Part of a small language model's weights.
Architecture: RMSNorm before each block, rotary positions, biases on query, key and value.
MLP neurons of a small language model. Each row is named by its layer, matrix (gate and up: input weights; down: output weights) and neuron, and shows model dimensions 16-111. Each number is 500 + 25 x the weight over its row's rms, rounded and kept within 0 to 999. Numbers have three digits each. A neuron's up and down rows have the sign that makes its largest values positive.
Before each neuron's rows is what it responds to, as a language model described it from the Wikipedia text at the highest values.

Responds to: Fires most on the "aff" piece that completes "staff" (chief of staff, administrative staff), and more weakly on scattered word-final pieces and words like between, such, film.
L3.gate582:485513498541477513529523504513545544489520491503559446515461484522451461503482506511481499494531493514504529488514504475470485535496521503511464486536483535531522533503472525515495497474555529477467513477492508516549517529489528475525478513519493549476491499520516505567536412512493480543
L3.up582:501490536486507516536486491514483502480511531436460498474513488540506455491495546486510558563483502539448493479527485476484523509515501511501524486486501478537497513512508466517511505474466516507508462528532483525466482504496441521498499478505436462491491497528509483541497515492506492497
L3.down582:566494484504515540453521511529478501526495489531487462505501533540540472481486445551475558491487482493494493479468470478516499496480460510496504429526540488498499511540504497516508522535487510518542487486490474536490484489480496469484467504478503463465477504441454518484505516513464522526

Responds to: Determiners and ordinals like this, that, each, first, second and same, usually after the or a preposition, plus some mid-word fragments (Thi-s, E-ach).
L5.gate973:495454497458450486536447511509535520461514525527497507510487444480462507472525523511526493469522483491489490473504524540465443446523485471496517459499483495528500471487473486470514493487512501488519438473496494502564504504497546507548499502552533536534522494512555514509492479490461482496
L5.up973:510519518511464500512502522508509502498511528518525470511514529468473514510497489476520518533482510502490452517469491516451527480486520491509508496514558446451478526526498524511479532516473497483542546489488503484528449523461529509501502504462514460465520523497510492514489494502499469485
L5.down973:505532494508510507552487484514562502482527494478510502506495494499509509493513510519490511510515494497534479500457504517463496506455457486527536455470549510497496501523495492507498470490467515501468506471498488505522478528507471442474470500497529538472543545541492509533458529517536472532

Responds to: Fires on "also" between a subject and its verb (Hay also represented, Texas also contacted), and on middle word pieces like equ-iv-alent, respect-ive-ly, im-port-ance.
L3.gate1010:514509484527470461482537475472549478475458471524548486482501518481514474453531527503522457504495518488516530529448479516523525492520486493508562467519505535513495478519497511499511520457503494478549550532507478501529532483483520491527489501481486505484469554512454480478520476466527483489
L3.up1010:527507495512521525510472506510496531512447512468492503488480523517502465490482516504483496566454508540502551477485476447478507483506520503512500456496551516521482539512512495502501523511531480504506514494481474521496526483513555532496487489500478511495506528463496534509462547474523511472
L3.down1010:522490498508521509516481553516485502463489509510512537514505473517537490492523489453444501454506510516504495457534479491521520494487498470512524493455548456499487490506501465512512529527541526493479474504505531506508481531516508479464518492515456469488503468512523511542504547558461486516

Responds to: Words that set up a following choice, list or example, such as "either", "each", "such as", "like", "both"; also scattered mid-word pieces and Greek characters.
L5.gate170:484533483507498476523495461502501484466467467483499460520505499489523479517502471505488454484538515494505466524545498538463497479507527511505507491512459561501432508504483543471498519480516493505486531486519550498493519487457556471475540517508532491497472474523499504530485515511504503527
L5.up170:476481525491506466493496541509506517464473484489506511540526487471537486495489490497521548483504538487455496516524528486497463464463485490498512521524449480504526515541562493508519485547528523512501491485525527469526495533523472498580503493489494524429532519463482521487465505537540499493
L5.down170:497514484489522523508527494517533514463518518501497518473523561536444459537488453482480527448550480527519518526520474507517494461471467519469510468499509485518536500482515507488523499514493476504470507505518498514499484496508528477513507472483497495508539511502528504451458452490514458491

Responds to: Middle or final subword pieces inside proper names, mostly places and people, such as Mun-ich, Brad-ford, Or-ch-ard, and York after New.
L3.gate649:533501474499487540482538496486522466478555503503531476488478506493496497531505500512531506466460464460486509539478466511526500504519466486491535503458508497498571471489509516489500526505497501521507527498505517527494495539480505506541479523489505495477522448499465517520487564504487452505
L3.up649:529493516515457461485518500496484508504534480539509451515460520496531481479521511471500452492550495525503491473531503491457474457498514497452527465534496530461542511511510516471522541509514473477502446538492509519502476493474488504535501526470499515467516508468451463493505494469521480518
L3.down649:495489463529532444524505501520453502534531546504513468440485525554523519551495477512488530493506528513520509509517501472490501538523478477476458513468488491499488531490463492507480513497501501520477444513507489497493503450479503523504521493502506492528449516526481491568461464491484485503

Responds to: Two groups: the piece man/Man, alone or starting words (Manila, Manchester, Many, mantra), and role-taking verbs like became, named, made.
L5.gate689:533517553507497523482497536453504510474508493487520459484543515465534530528504473475501477488509457510510521476478462472530498510477481540497462521454513479504443531498517477518495462480542493494490480488524509548474504508491505507489506539482519466510508477507497499479518483499484522549
L5.up689:469487504513461493518482499503513506502489483544541510516483495471464499503489503523484492488533503477488489507488528476508518468524510554481492499496477507499494498498470483497455494507472551493487466490507454480495509470508493557491512518482514483478485513515489510510477468489536530536
L5.down689:526534552549480458455467452550463513485523508503526446502468497509489512511467510461488499495492502491510524490525477510581500490499485487520503509525488513520505476497483495466495537492514531510463492533492522531540550462527497513463526519486558479511522530513511511458494496494489490475

Responds to: Short opening pieces of proper nouns, mostly in sports tables and club articles, such as B (Baltimore, BBC), Man (Manchester, Mansfield), an (Banbridge).
L3.gate403:553495491472478519532445495504517518480485486500472508461458524498485485447477447495497496499515496523518524528503494473525507511520445559495535499475506510510496468512495485508520529461473499480499475516509462538511506506513523513458510528488447518513528509510442463501450488508443434501
L3.up403:463525474475529481486521523488493461503517563503463513524491524494491506491502524464481512475565501479501494511503559512491503450486510507513499473458490461498492538574515509525498546470478520484527482526524544508492496502498470496470500470502501492524459478531526498506468521490500462456
L3.down403:488522508548505455502504502465445511519506519446512493489498502482486515513546526520495510538492478482511495493485483460490507470468531481457548517486506517564502487515524533491521506489511533516520489527496451483501474480494492483495463473498519510516512487467498549497516486499490509491

Responds to: First pieces of split words, especially compass prefixes (north-west, Northern, southern) and Wal in Wales, plus capital initials like H, Y, Har.
L3.gate973:457501508524510471524486484516506482442508461507544493508497489502536503522493492533478473498488496484488482514467514506502447525495485498469521486504528506506551534519513512496503505482475486563492505484502523534526542463522453539517519462466512496513484482498401528535455521483496533456
L3.up973:512472531511492502481487522518510461483568483530517525507540492469531493463490495471487484505500467518488507464475505523490510508482470492472551457484531496486521487477544463500497528479479481527526506565498472497501439529552550498495519526500471526523522525522530504499510446506502513543
L3.down973:474505501487517480506514521509426532526511494479449481530458518515459486502504481513493524473463493477468520462505497460532535460494527494546531504501509511527511503466505491505483481518484477499530487490460541502471530458561503504528507491470465519514481460499460492493532523458449547489

Responds to: Mainly the en-dash plus second number in sports scores, records and votes (6–3, 5–3, 19–3); also scattered mid-word pieces like id, ight, ological.
L2.gate259:507512530499458492471497483519533507505526461521515514493472546518536506526493522489480460487471514475508472485495447515501559510509483489522535495472505514465511504515507515475487500458453494498510498499525554502512523469526511527498519512474484503536494468587525512517505492515512491510
L2.up259:525465491493476486531478479523480527483520509501481474479474504529519493531491525459489519496493526515519453530532485561499486552505474487513510496475525498487475466462520522475519473516506507531509478510523516500501502471484521522475460484484495549454480497492530505526502509537503531460
L2.down259:497487521485508487468521479498499533493484492511502539474461507497536476509524490496466495500482493477473514494467505475484534493530508482474518541465494506540487529487504472500452490472516506488516478462528492487465513484507517514512509500529542548460478463480521497534479489518499543479

Responds to: Short interior pieces of words split unusually, mostly foreign or rare names and byte pieces of non-ASCII characters, such as ma-re, Ba-hi-a, o-z-one.
L3.gate236:516497510494514482549507462460475497483477499488517462554506484465464514491528545553482461498524529525521518521525517530540492514489533501494476456536435474490501503484503503511503543498528525514473549484517490491500501542512464533503525553480530513498538526500556538498502495468492510495
L3.up236:499509477482511515559522488530481541495454504479471523515495536473514529554499508491474455494575533482503494466496499489550497506497499495467503467492502528516475530445511493505522483468483472474526476502514535518473497496441520478494487502518467475549539492507504502547521502508545549469
L3.down236:474533466492538514526524534489533502489529480490525504486492420447505489502494503530517527524520539500535479541501512502508489527477509509522507522529450505547507506480477529499533511507489504530536482517468520467463512545511468462507517504523476516478475507485517522507536521505465446455

Responds to: Compass directions (north, south, east, west) in geographic location phrases, e.g. along the north, located south of; weaker on scattered word pieces.
L2.gate921:517511494493508479530551505483463494487506500526510468526479496465492511520517498498502482480461533490532518546490485513469501468493534462462503535540477450482554504479450510482524480449516456553464489522489517477486534522559492481544478528463497515500439487471482467477525540497515498501
L2.up921:464473491480472476502492483499485518462486493501508502489535467527522512479488452504554547514518484545486505509481482489543523509507481487512474529514533466521482490511521531510511477533491521497470482557502512516543497471513530465505506477456486554507507507488475509512440534433489522469
L2.down921:524542506494509508503488461529532520494535492561471515515499495516535491511522468534499510489483485515479511489513504510522559525562478501527556496501533508505440478496536509485475491473497521480521492497457519513512463496508477452467571476454523517506477472533514507518514470517511520504

Responds to: Word-internal or final pieces that complete a word begun by an earlier token, most often Sci + ent/ence (scientific, Sciences), also Festiv-al, Societ-y, hospit-al.
L5.gate528:514486508498503516538508532490504533441507516503549505539489496497495505523537477476506498522525514534459551482500504507537520516538475490440533517523525478516496444510512489514506531521501428502495499458549449514499497492509480565477473472487494517489524480503489500530525506490459466469
L5.up528:479485500461520464452533477459497523503499454483507483494498503513479461486506497495476458511530521470543464498532509494467553488527510544472489475535523518502530474494536506503546485504486503485519520480503532489462484494523461496495506473502477456507463478516458514511532489505528491511
L5.down528:537524510490504523488500531469505482523513542473512492482465473501500503498469460589473514473473464476538471526500513517485459500495477494513492524468501486520462476469487486531456473460478532502486485524511496479511459507525469534513527521507475478494510510487477507487478493528491500491

Responds to: Lone vowel pieces inside words, mostly "u" (event-u-ally, therape-u-tic, Sanct-u-ary), plus clause-start he/she and auxiliary has/have after a subject.
L5.gate463:525466500474499514488479515482502501507463515534514489503534500454506495464517506521525527527545522470561480507526497495484491510480502455452536488478511538496524548458482523510504524507473448457510467517525519477526492519499490562512478477521499493529519535526457497504514505482468523531
L5.up463:531507477507459506486495533462504493492480482486492454491486497530509491458498527502477501502463523490536506549498493562461530492496509536477505530513524496482532511500542483509545480479483489508532501521507493516434502549520477526493537508482480490498506514507498522546511518482464492487
L5.down463:499479496530465487468478536482547506482502487498530472506498489468500502513482507482509506515497490525473499503513519467449496494500538513476493515495483471475509513495481501531523502506484532452470468500488529528512524490495514468512485521524519544457457502518553495528526543490473496502

Responds to: Word-piece tokens inside longer words, mostly names in tables and lists, such as "Man" in Manavadu/Manrique, "ad" in Ambassadors, "k" in Parikh, with a few ordinary words like "of".
L2.gate324:467460504516515524518486488473477522511483522489471505519475491501539530486460465530456475490528518526493495521461462445449493498495467499467473536475481497531498486499517505519477483550516472511501496486494487476553467490537561477480513525460522520501505487460484538495442487504477524512
L2.up324:524501475477477495462471510471512500513556424510519481500505488506506491487533473473512499478500503517505525532517541470511545479480458536456460493496439491502556460512487547520490484499464493480516509492531512516492524499483496504494512505493506545500514517497484532521474538507501468542
L2.down324:502482514500522525531513504540468455510509499510470488479558516449464472525515533573493524466510543478493510489519512521530481504477486501561451532488495485521521482508497532480515511489478511508533493546504496468520514519516503494491486513529522488455453494495511535486510468498510500506

Responds to: Final subword pieces that complete a split name or word, such as Tex-as, Cris-is, Hig-h-land; also closing quotes after titles and cells in score tables.
L5.gate437:517466510486495473537506507488495491517493496510488489503526550506518531513505454492554461511490478479524486528529491545522476513495506501515524509523543479494522491477532438486475485500448486541480521495484475467514448464527523510433483474527484545507509475512489483507418535510537498508
L5.up437:510499551481495512490525481478482514477476526501487533475507524468495507525506497455514520495479475481514468548477488528508496484516502484475488458497541478501476525533519506509477512479510518521493480498503514546466518481525505527474523534528484493537494481500465513517511489506490483511
L5.down437:499474496495483538456508484510410490484523461539553506462517519516479487483535504488488519522527554537489508472515467504487494505507476492522517493485517528506516468496452474493517534517483559492475514519519544471505559525518491505534549501492468482532481519500544512454521480491485545488

Responds to: Opening piece of a word split into several tokens, above all high before -ly, -er, -est, -lighted, plus letter stems like c(riminal), lo(st), su(ffering).
L3.gate542:481523442512514548508485509477503505505505480443503493470470491517530570501521488505485494494495546520468485477514512542496508469532504511485512475471482494470473442514517517544489464480521480491528474505495538502544490462495458557508488499487500487530530495495478483488501475545502520486
L3.up542:494493515506495514460469487522490491500516471505493481491465518481528514536476459491486502483507455517475503529498513501509496524503521479509469521475496552496523475562465481478430511504496525519483467491487509477506479475528489497492514477476508469484466497515537508516498511551526481476
L3.down542:503503481506518498505455462504476512464466479452521471480489488459528513534512473502509472509466547483477484545509466509481479503509519514486483523470537496520564486532467496475513499490530498507520476507478512496521489525509520477524486457496497490505556507460499552478499495485473501472

Responds to: Fires on the second piece of a word split after a short prefix, mostly s after re/Re (re-s-ponse, Re-s-ults, re-s-olved), also M-ur-doch, sus-p-ense.
L5.gate960:521483461473505516513471446508499503451477468498543522475463496488497501478487521469532502466547499516556517510472532502501480486459491478524482506520475506483476520502461494524528479473512476523522516485502514505475476456545465545510499507453470511494497452474494512517533486524467502457
L5.up960:520498487502512498542487519489511491525518525515494478457504477476477490507502512529477502501524486490484472502490485470489470499472495501475507470523486474475470486517514484498512504512501538529527541522500476545444470483478479502499463504495511514534512545524472472518508522495435517484
L5.down960:485494521522486541487493492495443556508483489488523518497533481520531498448509489488488532538556483467519543489475494499520558482470503497569520484498544514495510498501485473492520490496479486503467541493485507497542520538493527504454477487479470486523469503511495513494485473514521534511

Responds to: Closing quotation marks that end quoted words or titles, such as "slut", "clicks", "chauffeur"; also mid-word fragments like cc in a-cc-ident, ff, th.
L2.gate317:535456493505460475463497472487514493462502506472522500499505517495481524524510535495458463523502489507513479484549443502501474496509533518473481504525468501511496481491509487498518497507464482488521499474487506482528551480522494503503521482492482477532476487474465460497462513469476480503
L2.up317:532471489490494506492506515517516491493489504475514500512497481517506541515533479454533509481513518530489466440490465499507503516477487479460481490517465530517494526544486503480526542499429481447468492488497525513487489520528501457479549486486504496494490477505523527445487477508505521516
L2.down317:486485458460517506523489487446515473494503498489515508495498518490523483493470487536496506537509512497513517515534495541488525521500481482489514459508524510535509528506513447492494477525464489506502474515503476494532489458525500500479485480526488499545507489509482473541511471508519519489

Responds to: Mostly the apostrophe in possessives after proper nouns or nouns, as in Gorski's, Christie's, Lions', also word-final pieces of split names and titles.
L2.gate1018:535506527489509533500467486491507524464485516505483499472509497492547487551491491502538498528439509501503482546487490483554454502501464480534524524531491521535505477481500483486550479459452504506499534478510479513472456517517485483484520491525500542482520526554478454514482473481487500488
L2.up1018:494526530474533490493488538515478520514491522493539561483501523442495511505464517484540495553546487531485536502518488484488528505534527511529506519480529479533516481442510525491476498505497491490503510514510494486514541460571496433506513493497405472507481498511538480549453488495477565520
L2.down1018:470485527482491499488514498486536457508534517501512482511475444507479489478522482515454476449518470499496490522472520506467526486482478486502500525506455524460487451547486554562546454495495471491519542496514555523494523487508538569499440540476492540506533535465512500516513522506495498500

Responds to: Mostly the apostrophe right after a name or noun, as in Luke's or Sauron's, and has after a subject (It has been, Noddy has). Weaker on mid-word pieces such as sched-ul-ed, Ind-one-sian, Vallad-ol-id.
L3.gate387:493534530486511550479483536487492513488505533542518508485564496483493512482511518518519509547448573550455493520504494445500459490556519494498512514482490516466506458498548497483467480497510481436543501517479500501567513475547487492504483514486476504508533463478483478510453499474446508473
L3.up387:520515501541505552494535468508504519486501462474537499479540518509536473533485515528515494524540540468472546469515522517495486494512499519494511478507504544472506522441480487489503515527485504519464517494532507495508475513483483475467472507497472498533518505515487529496506468495523488505
L3.down387:519519474461437533502469493452489487492485462494502518441493521453476509452499516476478529548512449535502520518514472517459496487416531488478506505449513500541504458510498499517487484513503487515459488514528540529501536522518514504441507491464479510489503491558475495478498530481496482502

Responds to: Closing quotation marks ending quoted song, episode or nickname titles, often in discography and filmography tables; also first word-pieces such as f in fighters or friends.
L3.gate651:474482512499538494536495519485484533458525535456496534536525504466483474491486488475501494516466533520522515468490477521516501523462518520460513498511521513503506472522518437517475480477530513457514490520508448487544467484491521488485514468452455513508476483501477524489517509501520504531
L3.up651:536498495501449537485495476494556511463532500508552487481479536518523514486512504500515488527543479495494474498493531531534509451509485500505534482511497530491458525468512480482523535521519507438473512478481527554510495505547515490506529496515491514497465456478533502494522475520495526468
L3.down651:488527520524548500495462524484508476513483442491486495495496526450438511489486493514512506471504466502506550509520507490502513533466529493511492526439500498537563482457468505515483521486495481537485493530478461525499487499473514513490483495487516519505484528493490491532466525520477491486

Responds to: Fires on the second piece of a split word, especially right after re- (re-p-laced, re-ta-il, re-g-ards), and on possessive his.
L3.gate229:484502491524546524493503510489476520529513517510500485532530511517480529492515549494507452457507479477489518499500523446463470527536508490470509480525488459489531481494472530524533474473525462499530526494538497535529443475559519521500508468487508517504503528483558474524477518507506529500
L3.up229:485491492451511503460550501496474425462506510556502477474484513480517506491503525525485484461497529489542440505497485511498514486501495481468512537497487555515513491532476533561468489501504502518525514490520486507521505515512506446530512507497484473490502472477480463506464479516541536465
L3.down229:491554510492520548503507547521428491502500555486493536466537483502512533472513494511520464528538476478483529486518464500515524484499487467500497477491506483575494520466503473472513496513472428532456562530508491532469485535476527519484523485569527546539523486471512525493458540446487504536

Responds to: The word right after a sentence's subject, mostly "also", "was", "he", "served", "became", in biographies, e.g. "Barrett was also", "He also founded".
L2.gate227:478464528542516545528488501513511514527491492541475503520521521507490489531498495523512460505510514461460477507491499471549502449534524455510465544494473542510504481519467492439483572454511506466473492475496487502506450512492503489470522469496465478500502492536476513498485525479472469508
L2.up227:483491523503502453547498538521523480513551483499482504495537508442519470492495541529474512520492515495498486545481503496541483495477504464480500500484504441441468503460494475515491496529476524519519494456522488509536487515486498497455527521460527477480475536535510485523464496489499500519
L2.down227:499512541514497484508541493525445492459503492477552494507516536541493510544492490483498489515491512488516498488504457453485486527450482506490451509472524493492508506478494497507498495496529531517509520495511486508502504457463487578510501476514536479557534503496474517526476513488518508547

Responds to: Early word pieces of words split into several tokens, above all "s" after re-/Pre-/Cre- (Crescent, Preston, resumed, results), also cl, h, re, ch (class, half, reference).
L2.gate92:534525479528471506503472525475522520482524468482510512520511486512516477464499475473516467531503473506477555466494501499517511486519469552512532560496521522516520473456558519542482510495493496535492488480471515529530500499484470552548489507504496462496513449510473515491482512510521490493
L2.up92:479463502463558488477493497473504497499513532485503482505534469502460456492486489509476497476482509487508511501530527519514534462523509504536494478495490442518510480482488482492489479507525469507502445508465458508513532496540496480491505467458489526497474506521522491501518463490456486477
L2.down92:469501498522494521514461477484445496513477537495452525503534506549523510486467470504475475520465460515522536505509457504535508483462507496444509486485531533498484497521539530526514449508502487508504520466499464478501512529515520472499500443541555497535518507542521475526520477500499482470

Responds to: Inner or final pieces of split words and codes, like ent in Scientific, lo in colours, re in Supreme, R in GER, 80 in 1978–1980.
L2.gate268:519485533487500465512472519493486533460513488473499510493521499535517520461513480474449492517489499495509512476493521504543506501483519499529517492491501513528525474502485551468524515492472507536460451524493496450500497469519490533474436502513495489504430480517477513503465502506504494542
L2.up268:525529478536493526522521491507463517475464478457512484520469471509470495486486499531493505501479450513480482462507495537513515484518470487508508518535509499509476455512545530460504495531474506517488482455499519455458486488480503515473513493513475475525481540518484499543529483525460470490
L2.down268:469485526472499461456506503516493503512491533503511500540479496500461475503474478507542461498515508470515469485476513473500455499491494441523515517510454492470526499476489493457515483482562496504504514507524525537499473512502494509498507488489523481442466517474486503518509489482494521484

Responds to: Word pieces right after a word's first letter or two, especially after a capital O (Other, Oriental, Outstanding), also hindgut, mind, weather; occasionally " long".
L5.gate580:471505506461479502476501464486515515529538519522473526517494538481528509532530483491452480484463539476552543548466516479503507496481512486487495499515488480475489520509518478487480496454460490514511515475504511466512491476506522540502493511529486482524499484516518495509541520491490478529
L5.up580:495499533496484531495504513530509489484545500512476468509479489504514490497520521485520481550479504517487471475525527470460487487547497510539520481554520490533512516498466486497539491514505500517552476472455481519515437511489492457507524501503483494511503463544490496497496518521475470501
L5.down580:548517532484528482504526455490514500497532554523544492500478480494482493469512472492461513519540483516502503490465487503537485533469507435501516502469476490528488513497537491551553480448471506509475504493483510476464548495533538521552517445486469477500513468544518476484498494477499487483

Responds to: Mid-word fragments right after an "o" piece (or Co, Bo, Lo, Do) that split an ordinary word or name, as in Co|a|st, o|z|one, Bo|li|vian.
L2.gate502:518479467495496472534482497472489492517507493461496501501473481497543532498536519496482482500538541468558534451520479485511475484542486518541509479510496447538462491480475501527464485521481468498535514496511502504478560501553501526494480461514532478513548536460492500506499487544495512479
L2.up502:449522531520509483522491483476526457485494501495527472478490510460507524506508521526525516538504553483518484508540531487487514479505503509505445494487476516503464530512498507467485557522505518438492477548519470476491541509495503466510467496534466481512470496473505474492492538475529528479
L2.down502:545474504508541516525517441495513511492448525494518483502529497508486533501536473517488498502496513488531491484490476486448493504521534523485520512477495497509521536557519510515500531517473521524498507514504485499504487533524513501494509507527512498470534497525504469494447520456537498503

Responds to: Words pointing back to something already named: demonstrative "that" (that time, that of men), relative that/who, and the endings of they and these.
L3.gate269:505499498488498568494532472469507523511486446552507492439526484486495504466496469475470490531501483532451500482502552488483441476493483548467498516497486501486489481508444467537476496484516480506535480490496517514517560563494529519538499520528522486482532516459484498471452506530530432520
L3.up269:506506527508451503534550476486532523493521481503440536488465493509494473525458495527458532502501487487502504478482497485512498498477493500520523454534504534516537495550521471542511516490499465463507504446500495513497502468482497509481498485519502522530555557489505482514469472498466480494
L3.down269:498480467488515510472470486479493478502545496516490504514528499488486493482505494476495502431503510510480462500485509538489478493474493493485471493558511520491510483484475517492534536523498495519510535466480493518508526492495477511463534468532554497519564525488492529519499491506535492452

Responds to: Mostly state or country names after a comma in place references, like San Jose, California and New York; also mid-word pieces completing names (Ore-g-on, An-field).
L2.gate82:493466496464545542490465494464526465512568478521484530517486505529529524539505530464525503494517529542556504494495446530526471469511480498524568478534520504527538471492524483512470496474506455516506501493494492527484506543494508503500502477482453507482492485486558482527496467508457459521
L2.up82:495470510546491495438513538495484462517516521487477445516495491522523483538528484489493507498492472515517488521468496472473517534503493470476506527507497493465514536506531519522528481523505496494468543507501573483569489498476474524495485457491521513488481501534498449534549510492476507504
L2.down82:475505471460514493494546536479528503539524485526510451510467458502481526504535498482528545540439499513505549478477490491497492440534490490477495501492487536472513501510476450488509534482495513494470459503506511559482516506490511492492501554500453496495487527494480532508505501466558512501

Responds to: Closing = or === marks ending a wiki title or section heading, as in "= Aetbaar =" and "=== Turtles ===", plus word pieces inside names like Lu-ca-s, Lu-ka, Levi-ne.
L3.gate263:499484466544441482507508505442527509475502507475520491508527511524468504522469453515500509549491517503517514519468501504541473530495540521532487462455486553496512513491532505507508487505510464547491493496522490539486512545521461479482483489545477503439470469540504477501478510494513496515
L3.up263:465488500501468504502492484503527479480513525493500453497513483526468513555480514486469480488483523510543509500506484514515513505503496499511491508516484495478531471489448499557492479475484504502531489474477496493508517520489517511527512473523488516484480523496476510475465559489528470560
L3.down263:505473535510506477518529498545431496510523482536496497423501500505522464443475520496488509498463501524512498505500515539557493528532507481492536546515500485500500502522521459514489533484464485483505524516520497495523468491498500516514499493519459441449451501475495518487517517480534507512

Responds to: Function words that introduce two related parties or a range, mostly "between", plus "from", "by", "both", "include", "such as", "against".
L2.gate626:518517480544507451487451516492514472512444430487487542459532567485528490478474506501478507545522465480508487537542510442528503492469520507498482469545479525499507488470461501501500496513485486458479496507467528499497525532504535498465511482523486484474510495468467520566534513474479491527
L2.up626:506450500498470461497496509515512486506486503501510494509530487514467520505483526496507496523483510515531539508505423500512490513498563497525496499524534517490484468528483514459497466501500469509498483544539505473480512489483481442560476495493474540477508534476467491526475526479480499560
L2.down626:511505484462536488509488518450524467503500478514519467466466514543527486531489462542485512476477474505470489504479530490519479485464509446486539514504483490547537527523512534468524482539511549504483500512519524512479449527514513507528526478538508488478502473496497520445515511518526517489

Responds to: Year tokens opening season spans like 2005–06 in sports tables, plus stems before a suffix (West-ern, south-ern, Mid-field-er) and match scores.
L5.gate695:524475499480492464460502463515528525513528487515475512562492525538510515529458508490494473496505498528552524507492520473462564491516470508523529511497530500546497493498458527505466485469443481527553504552507491481524506502496486481493463518534536540494510507500487547497492494465475506494
L5.up695:460530497462513512468486516533499525503495489491514492469508478496526474533515487480494504557453547514453508534527485457521559517515496520481508538514487490528477492537540525471483501487516530487512525503545525570473506496477537507495504473500492490548487497483475480481499497447472498521
L5.down695:446491501461488496526514481514433494520530503487480475483449550538569426510484503479441500515494474475526553503473495489496532488489482498485485504465538467487509460476525542507501472450510514490496472526475464497498486505521509477481453507536541532509484488509496480502511542424533484500

Responds to: Fires on referring determiners and discourse links pointing back to earlier text, strongest on "same" after "the" (the same time, the same species), also this, these, such, several, following, However, In addition.
L2.gate95:491459475502508487504541494474510529515464513552518494479510474420515481457511488534513534527466512463523528518476512475484438469473508525530494493481524512531449454495514480473522510495508455516467483533485505551483532491483531479489477495532477493528531547508520493540479510521490518473
L2.up95:477543461508477507518508464539558476496528501557496539449467507488483492523526482538491518493480517501489501499491519465476494449507494503527498490490548484478523453498464482545498520479536501495495480474524557503566560508472510472518482507516526515486546501534497494490486476479531516484
L2.down95:536499484489487489488509472512515529495514537543537523509530512447516495498497503547451452485536523477528478523476515490468444480491495529501506472438536518443484481479475490494511478494460514512494500492497484525556503500446490493481476494509518517491558519467522487524457543492459470474

Responds to: Mainly apostrophes ending a word or quote, especially possessive 's (Shakespeare's, UAE's, You'd), plus row-initial numbers in wiki tables like "| 5 |".
L5.gate652:503478487454537517540517471489497479516500479498490538488524528452503552479502498468469518493528478483449511486473533482480475515520475487554466475486469478482498466506495514496474476450503498501492522488491518488525516515504517450474523527515539501527470463496519554511477500469522517527
L5.up652:501497508533477562488514466521502478490512488529487510439503493472515476474499489486504521490498525486486477478465526497519505470501540502525506498482503507504495525498513523490512498486525539503497491518507470505495512464509432501469516519510473414518502518505493537510471528503494475476
L5.down652:456490490514502506474466535480390539525493504534490459490464498544478496521499481524500476530511494507522521506543496507504478501504483471455481496505514490566490475492508479534532494528498511520484502484511493482509511470502503488490494481473480471510519508484488450477475499513468512537

Responds to: Word pieces that begin or continue a longer word, e.g. c-amp-aign, E-ar-ly, Pol-it-ical, Min-ist-ry; also High/high before School, way, lights, and UP in tables.
L5.gate360:517549473500488521536466536504527497514480493560506466500477563493477537500450520537525531474501509509490482469509479479443465492534492505518496530489533543488494466485534475555486481482453514497510520505472485442479535457497525499466459481521452506474546496479530549489454536511480503492
L5.up360:550479487534533471535512490489520547529524479477484493471524515514512526521527493491493467530509502500524485488487513479529504491522528485464439531518498509514531525523514446498517502460502523519450487486523520473526510505447485533549498473490521492537479461474520479511516534507477470496
L5.down360:498538547509500512498488519497490507520510493514531479509495506529505509467508470572526510537462489464508531493488487467431487487481440428521489479510496526496518488535470486473490487509506486490501505501525478491514471527511452519467472495529540549508458463499493556515470526479481519498